{"n_layer": 23, "d_model": 448, "head_dim": 64, "activation": "swiglu", "norm": "rmsnorm", "rope_base": 10000.0, "rope_fraction": 1.0, "optimizer": "muon_variant", "lr": 0.00764, "warmup_steps": 0, "batch_tokens": 131072, "seq_len": 1024, "steps": 6865}
MLP neurons of a small language model. Each row is named by its layer, matrix (gate and up: input weights) and neuron, and shows model dimensions 208-303. Each number is 128 + 32 x the weight over its row's rms, rounded and kept within 0 to 255. Numbers have three digits each. A neuron's up and down rows have the sign that makes its largest values positive.
After each neuron's rows, "fires in" lists the words (lower case) most often at its 100 highest values on Wikipedia text that the model never trained on.

L17.gate150:181156062041126177122096145088105112122172131126135155212092109117153118147135135152111140155141137131110159144102103181105070121096122025097129127143125142126159087104101108132169118162154117138129135173133149121132202145084109152126110142102196182118117152135131045188169102188173164137
L17.up150:132139126137120196099108166126127144069116123159123169139131145133090156069168148108138166150139124116140095098148156103139158077150127094101116162128072088129113113146043160192143155113126093076122116105084118146151103153190127103068153152160099060145173113165167065137125118130117183090
fires in: "of", "in", "often"

L19.gate0:161051112175148093186124146228169122146078077156156094133152132115125130173096169128054115115133114105122135162099134150133176094138130144160102167113139118151103070067145131129145138132130095126134080155152116113144129108090123133107114135155101106173158089187135052086150075169132099118
L19.up0:113099170145121129155151128110122158119099102159095147145080119150125070117090122130127115122078222104090167113110121124126161155172116130110096115098126194134064128138114123140103088124214140090138149127166108141159146150150119112171114111112141082129187147120127123098139098115095137129
fires in: "an", "u"

L4.gate363:074142114115154125152108084115112128177139085045117138197102150174113133103205078148134144125116167079142075080099110101074140117135085110161152115178145155102085153112171157177135083108100105134133103166117096086153119137132153168075106107145123100108154112150139130075172110178175110114
L4.up363:148156150130101131099088176155201153151115161127152195144089088088088178093132131063188126105098137165137144173099199108089154164089155120151150154162082136155095144127181124106146111149145144130162149107133116093187108140107136102201178079178148180131110079073132116108115131105157104182
fires in: "one", "his", "its", "white"

L10.gate191:202088132064105092137140096174148151158100163102147197148174168178062161100117140109147078158143123155114095145124130186129104166125146088096134090105102100200108037128133129142152142111159146155133084125055121134082132084109161137143161114099102065148097107129101110116175189131131133128
L10.up191:124088110133129125112159155108136142159120212121127087150160118113131117110098150103151101103127077163163107152121112127104107123126100140155145108174135119126155118104141115166149141112104161162128170140127106131131137086145122102134126099136173198112144131122116127153144127068058119142
fires in: "for", "in", "on"

L18.gate202:119039121137160133091160130137106139139037199108156130123124140105121134150144106067120158132157199080132102154160104172139114133145094132083094125103167086142104164148122122078165089149092097127156205073162115135117089125073092096142107145166097136119106055111137142168113166205069089129
L18.up202:187080046086104140154177135119091141115067077104136172143156132127120091124195217151116163101140195156151135200121164119181124152154106161135086119128095105128087125113138154111143165124119084153142121178139118106143186096115156132113115150149149173119131126157145115125111134137056172184
fires in: "to", "would", "will", "was", "t", "were"

L14.gate556:152217088101110218120084175084083131143108098133101151119165188214136146132143100150074105099158075172135137143058142127145097178105110074126103195080154082103128123138153157155102183117063101175132153196161143165102129165163103111110077132129148134154129124178201126080092105137108126092
L14.up556:131114179147150146097141184152169182103127115100134147105124166116118133119137134171160105156125101088136085120157062188140159090142063154102143083147123089125120136125109192123093087109090127149148114144131101122146166128051120116118097174141165068056186136145140114153157133139179151160
fires in: "of", "an", "a", "among"

L15.gate1:142177137066210099136161143170166202108166124118149133137103105169156106135112200141078114139177128127105143140123155099092094109162094148113099098111093075104065121169145142150173139184123155165187110111114151168137128175168081125161174121088076092104080096131103171151104135160133151134
L15.up1:113069140106122082112102126187115130144125132121183092218124060142094123149172127109111154199120139106100120067094131154118162102175134139065104106165080066160129103143162119200115201127156151116104141098120113147102146186185149080112132083131100135134050090094053170137069156149168111128
fires in: "however", "but", "said", "announced", "stated", "thought"

L5.gate129:117133095108172116199158115073171132117094142148115134145159172124104136133081143158129151108135087098172119133137164095126206144080116134095148149176141119103139160169091176199176162121045134144126170164059134097142155116141139114107100207134110122059158054142087079122110169156097108092
L5.up129:107122095156109102145174136083183125107075099108132105137101123184136130085126157172163112160117179130167141131116071148189157151093049193067102125195152152064096121080112195202161114157088101073144084082116157162170154134138125096095144085138120200099143149108101127159104127138172153106
fires in: "president", "director", "founder", "presidential", "minister", "1"

L14.gate405:173119099066129102136061109049150113175154126150200092137127123194133100060162153116120134132112138136135094118088178047112110093116106066109135163125108139164150127093155136149084156168138123138161106103120108121120157148119161122148169113120130078200132171111162122096163096178130139136
L14.up405:082129169060128119108163133149110098171116131174108160159162093133128055072124099165186157163121170115171107129098169087175152124125088176122164133146122100107103147090077124146144085076176168145115076153085154080168101174069134098197159154113133125094152104119139166125102166118150153139
fires in: "of", "its", "the", "s", "this"

L5.gate569:119110088167125126139192158107071165077075100066103159127129132136166176126110131168157153070118124096194118117147115156153115140148169134107153126143093126109110113157169134093183179091082081115137165110101146140160131104117135162112108157189074107153117116156178080135128110116095106129
L5.up569:118111113121160076162089066072095123105155087182166152121198153161122114121093204146132166131101145127159174047170127129125166163118157147140102208139077131201060115182171148082048113155101138101106058125112096115071094125119081165145093173202176114149116150124100122140102139093150109140
fires in: "present", "found", "stadium", "held", "founded", "presented"

L9.gate421:142201129171083131120114112126133062177110102150126142152104073128076133158125120155129192125168118110113133093148103142096122085134087135133128164153126208134134111113160152088108119135173112111117125130084141130171155162108119123126166136142151151108078072108050096152166207127142170134
L9.up421:122165114119159140122122135128120123100155098096148117111086136128141153121197135143101209159103108140064159143120134115144157156113106095069137128145156140102186067155131168131102082127052131097130085130125186152083092150098180151094147127101115138134192100161153124119109119126146127149
fires in: "of", "tolkien", "also"

L18.gate16:138146135179107140125078076191189161099162118171122129136128155192103167131140179178121151114188134054098137113183100135159123133115156149144117183126120165097126067103083150102048131113078154167173052147151135120071034159122141077119135145127138154121136164156125112086110077171077119181
L18.up16:107123092115140130128154096143188161158169114078125132112087122124136115126147127093111146108156193045100118089159111052111172133115076123131101163134121191195105165157120099130167099050204078073116066178137120158127150145104202081067065111127167100115161106107131129147064079133135158090
fires in: "was", "is", "an", "been", "the", "a"

L13.gate220:171103148114124115144127084142079127157160163135075063143113139106192115161117129130164183146122069161158148119088096117077124205116099142124123147156119122108087118133048105110106110115084128128159138117138141115148077097070131068180115119106133083134136150198165080091115107096144110144
L13.up220:095113133148096101100137114108114129115132126086176077111072132146106149081095088114100125145149147104143087109080133145151160135131100113141069147119129115134158089158139164117155087144119158114034124122123104130077140080065161126099123187134118134116123051112093086134090080133097166114
fires in: "in", "of"

L13.gate281:190137136152102135112100088120206094161126159173149147100142168178091090133134135117107110153158146119067117117106111093083127059174144093138106123155107166176098092132145149102107117170098107100108149083169148085139182159100131142154145113123170208148155082150108186151109090133093182138
L13.up281:122091134138124132090131137120075108123142146158132103156134105103164117111199118146094125036110162146122097131180108104133120140076127111094138108190169135135099158193114076116167092173161145124168093156125151091115089083103117154167121207162137096127168084119160171066050046171065156145
fires in: "of", "the", "in", "by", "at"

L16.gate302:122188089089202150100106155101102111137105101158138153196115144175119118115146118180123147112114126156113180120154101100123173195074136117110100114136125141112110144107142158090108151160083096156072127163113117119082104191123138108154118155081140181143088145109194163118123078167154104097
L16.up302:121135167132105146116131162167139116132121129160116151145123131100118119123171085150123169117132128203118176130146131137116140145146125078128127101147112151097134129126139139128157151123090158158136154150148112164140107117131103090078195099103180107135122101066174128152143137120141130173
fires in: "on", "its", "one"

L7.gate264:114177173155131088085201118146155171090166115131098172142078156122079166121157122149110097189096147121125163198125099091172151109114182145038101127187084147125126068136140108088122161184140085089095129082108093134093143079153142174115160105164090140090162136100116125156150154116100095174
L7.up264:154120177100139146087160166125122136154134122121169092105071145091207187066094182083111109116136099119144086143105052065125152168105163067092077190142147179142108149137137131132134132174137105162122167044125130140051074214095117101116134135185112111096116128119219102129163136123178103178
fires in: "before", "when", "suzuki", "until", "peninsula"

L19.gate522:142111156104154142175184132159170121157156154124117091135121130075120142167111144093145119184130127141108109132130096131082160143110159149132070185092091124086098131206078138099057077054104151137103137124059130145134112090099134105169172077156201138151157088113102132127117105149121156167
L19.up522:134142120092136164118173114094169079157117150127134114105099133145134122104158109172082156132104156087142147141151128163162170097131118124094153085153130168094132227158122078138137102157132109142098042056105107169075105139132091143113135151146147139178107121161135106085120170056165146111
fires in: "in", "of", "as", "that", "what"

L7.gate253:134125113104083124174103134124098139135137108108044142133168151087149158147158178143089135132188134122126094107110093096142195083109154146136151101123115103063062135121157081127152178150155064120134126148164115139080142115105149145123186082132149111105187072130168118050139147125175125099
L7.up253:134136096101142165101139135144125150149194098096122046107141124131186175113116134160081124140112139029156118155130111187130202039195140126095068113090086128122128184105169170142125179178114154106109128146138163145140077149110110147135208119111079159134167135096126150148132099174141154149
fires in: "part", "some", "particular", "most", "also"

L16.gate212:129120141134143126101098120130033146047116082112080132173085224116115144145157161143104112113142108116188064131105132162150197098096130092071140129144162122121084141150099097142110108099129138096126121171097135060090166179149105086101152108099139134138136106141143164172124092143095149176
L16.up212:123089077128113148172127082173131158126135138089156132169102109124164151144155139146120151170147095132190146100136118110157167081159150102148098125171124119096154113183143126139077167158192125145143123167130146135144170102124195111114121117085143162119074147159136198138170083144094096099
fires in: "is", "only", "also"

L2.gate150:123098084098130147106149107134194154080083118168136101146123100137146088115140169135142159153107112191141156119110131112123117128154121165077133143136102099103146111083110147116086109093087149134134136105020100107124071141121127177163155219136113121156171117119147091166116150125187102147
L2.up150:110077066086117113144092110073161114096144164150118146115106074143145133138163186149153156088097166190122123106085143161133127096128126156117077109098106113090143116162111149124088138105134068138133096070087085154095124150104148145157150157176120135130121169133167124130118192124124145156
fires in: "president", "national", "brazilian", "presidential", "juan", "nationality"

L16.gate575:130076093123100187118148128198112160181091082143118105117125125135104182118115112144067181131180177139186135113115119142106127082078118225146048100074132091095162098104173076050121128119104106111157116136109135132158091141112132128119083169118145071132126118095133168091140136142126176168
L16.up575:149070160087148165108142119113134201114109113127129141094123161143149122171130175116166173168148176157169132140078134120107069127176134158034082170158072113115129145112140163114119117114113145130099139094189158118174080120105162100155092176107162079109145089128144114176111157137121084113
fires in: "the", "would", "can", "should", "a", "to"

L15.gate90:101131116122180154143142093178153155138114159066117132147160018084129145113134110104103163183114091140146173165114100091098117132136116108141160068071064182093144120129153209104102168099144115183101170124156124126163137141156161185153141193151066146164102152064171158092104082091132119149
L15.up90:138084108139137173159123112170132111148138137105135096168076053138096134136107150106099170104127201150149164071180150109133130135185105121132126111112159131175125143084101178137073146174143132169138111148133072165200106192125110113147092175132140076172122109074147136142129076142133069086
fires in: "and", "but"

L13.gate161:212151187098158133168074137175112192134085075114099147049154153128212134124146143166100076138131173130205102142151148148135135073110120161150125113163134133076093111160133168197112131192081108140173119124130112166083150124131047114131088139111093158167138146134090052162106107082138088122
L13.up161:124142165120089183221111118146147137078183124117121041086157125101128111106177126155102123108125126089198140159105158138104144126147141143063080116073161106079119151119103184124149090120151115140156116138213074117097101163162056092124159206168164082115142167128120147065099129099160104092
fires in: "a", "one", "another", "an", "the"

L16.gate529:102168181157137138071129040123105136193174146044142179142116145131154136147174068098110182126121071118172171093113148144134127117171081096145121125103112140078086143123090186112110131121078111136069112081135156122102089141167162126155167193153125124153074146109201146083105115194160092093
L16.up529:138133124089180170087154155076156121133138114117161181128070134191124098159160104117090187124154100101094142106113105106124135120062160148126093161136135137106186188178214150059135075095120170158070108135141118127164134172086115172135137219139074136103141123075114103141106135158157113139
fires in: "the", "and", "only", "no"

L16.gate123:080100153174072157178089185140157153077171160130191124096113101120065167114137139081075146081134204164141086192192128094136106145072191142155111123152115187120145093160164161118127126153085105146123100144064172105182088093167160170084101122077119079112159139102169097144133166144101127085
L16.up123:080166096160191127122142128099168170156116130106117119119185114192154195116138144115130124151108176118081148176096079141158164148159111108151153101144139100107140139109102099157240151144109144128159145177152118127142209157125077127103136095177109109141114156101088120126172140141083140111
fires in: "to", "we", "already", "you", "t"

L16.gate423:094098168095053138167127205117174111127152127149145124101141126136130192163142116096068116167127171110158092148084146101138147212129145086208151085055166130101137099087135188164117133107087102114093179176144196044110051148110129110093108174127109108103063161155133091134136108123164130100
L16.up423:191167092175189098121028171100170172160087100064164098128118087111157135151140122104156113105154096184167109118142110151122144211144092129106051109079136099159192096136132128123140170138051135119129192171139141123160111153137132148121133046162084148151102116108137121190182169150132106128
fires in: "to", "not", "and", "t", "would", "never"

L17.gate37:118108161108181152174164118129079165134137067128087095119098153157133112178151173117210050121203087132146156151124140132163132138167165112104146140160079104079091118125161158149090126120118141141118080167206124169069075085114144081132139188143158115075119086169148162155109118148113169159
L17.up37:107006074162064151190121168170132088113138169097129113129109142143194151102128132114100117148131102114141074165104187130137166132117065137132093181089149139101084111097121130110145154064140127121196091132113198120132127087158138181143172166071108095119173145097123105139101134133168130082
fires in: "is", "was", "the", "been", "were", "most"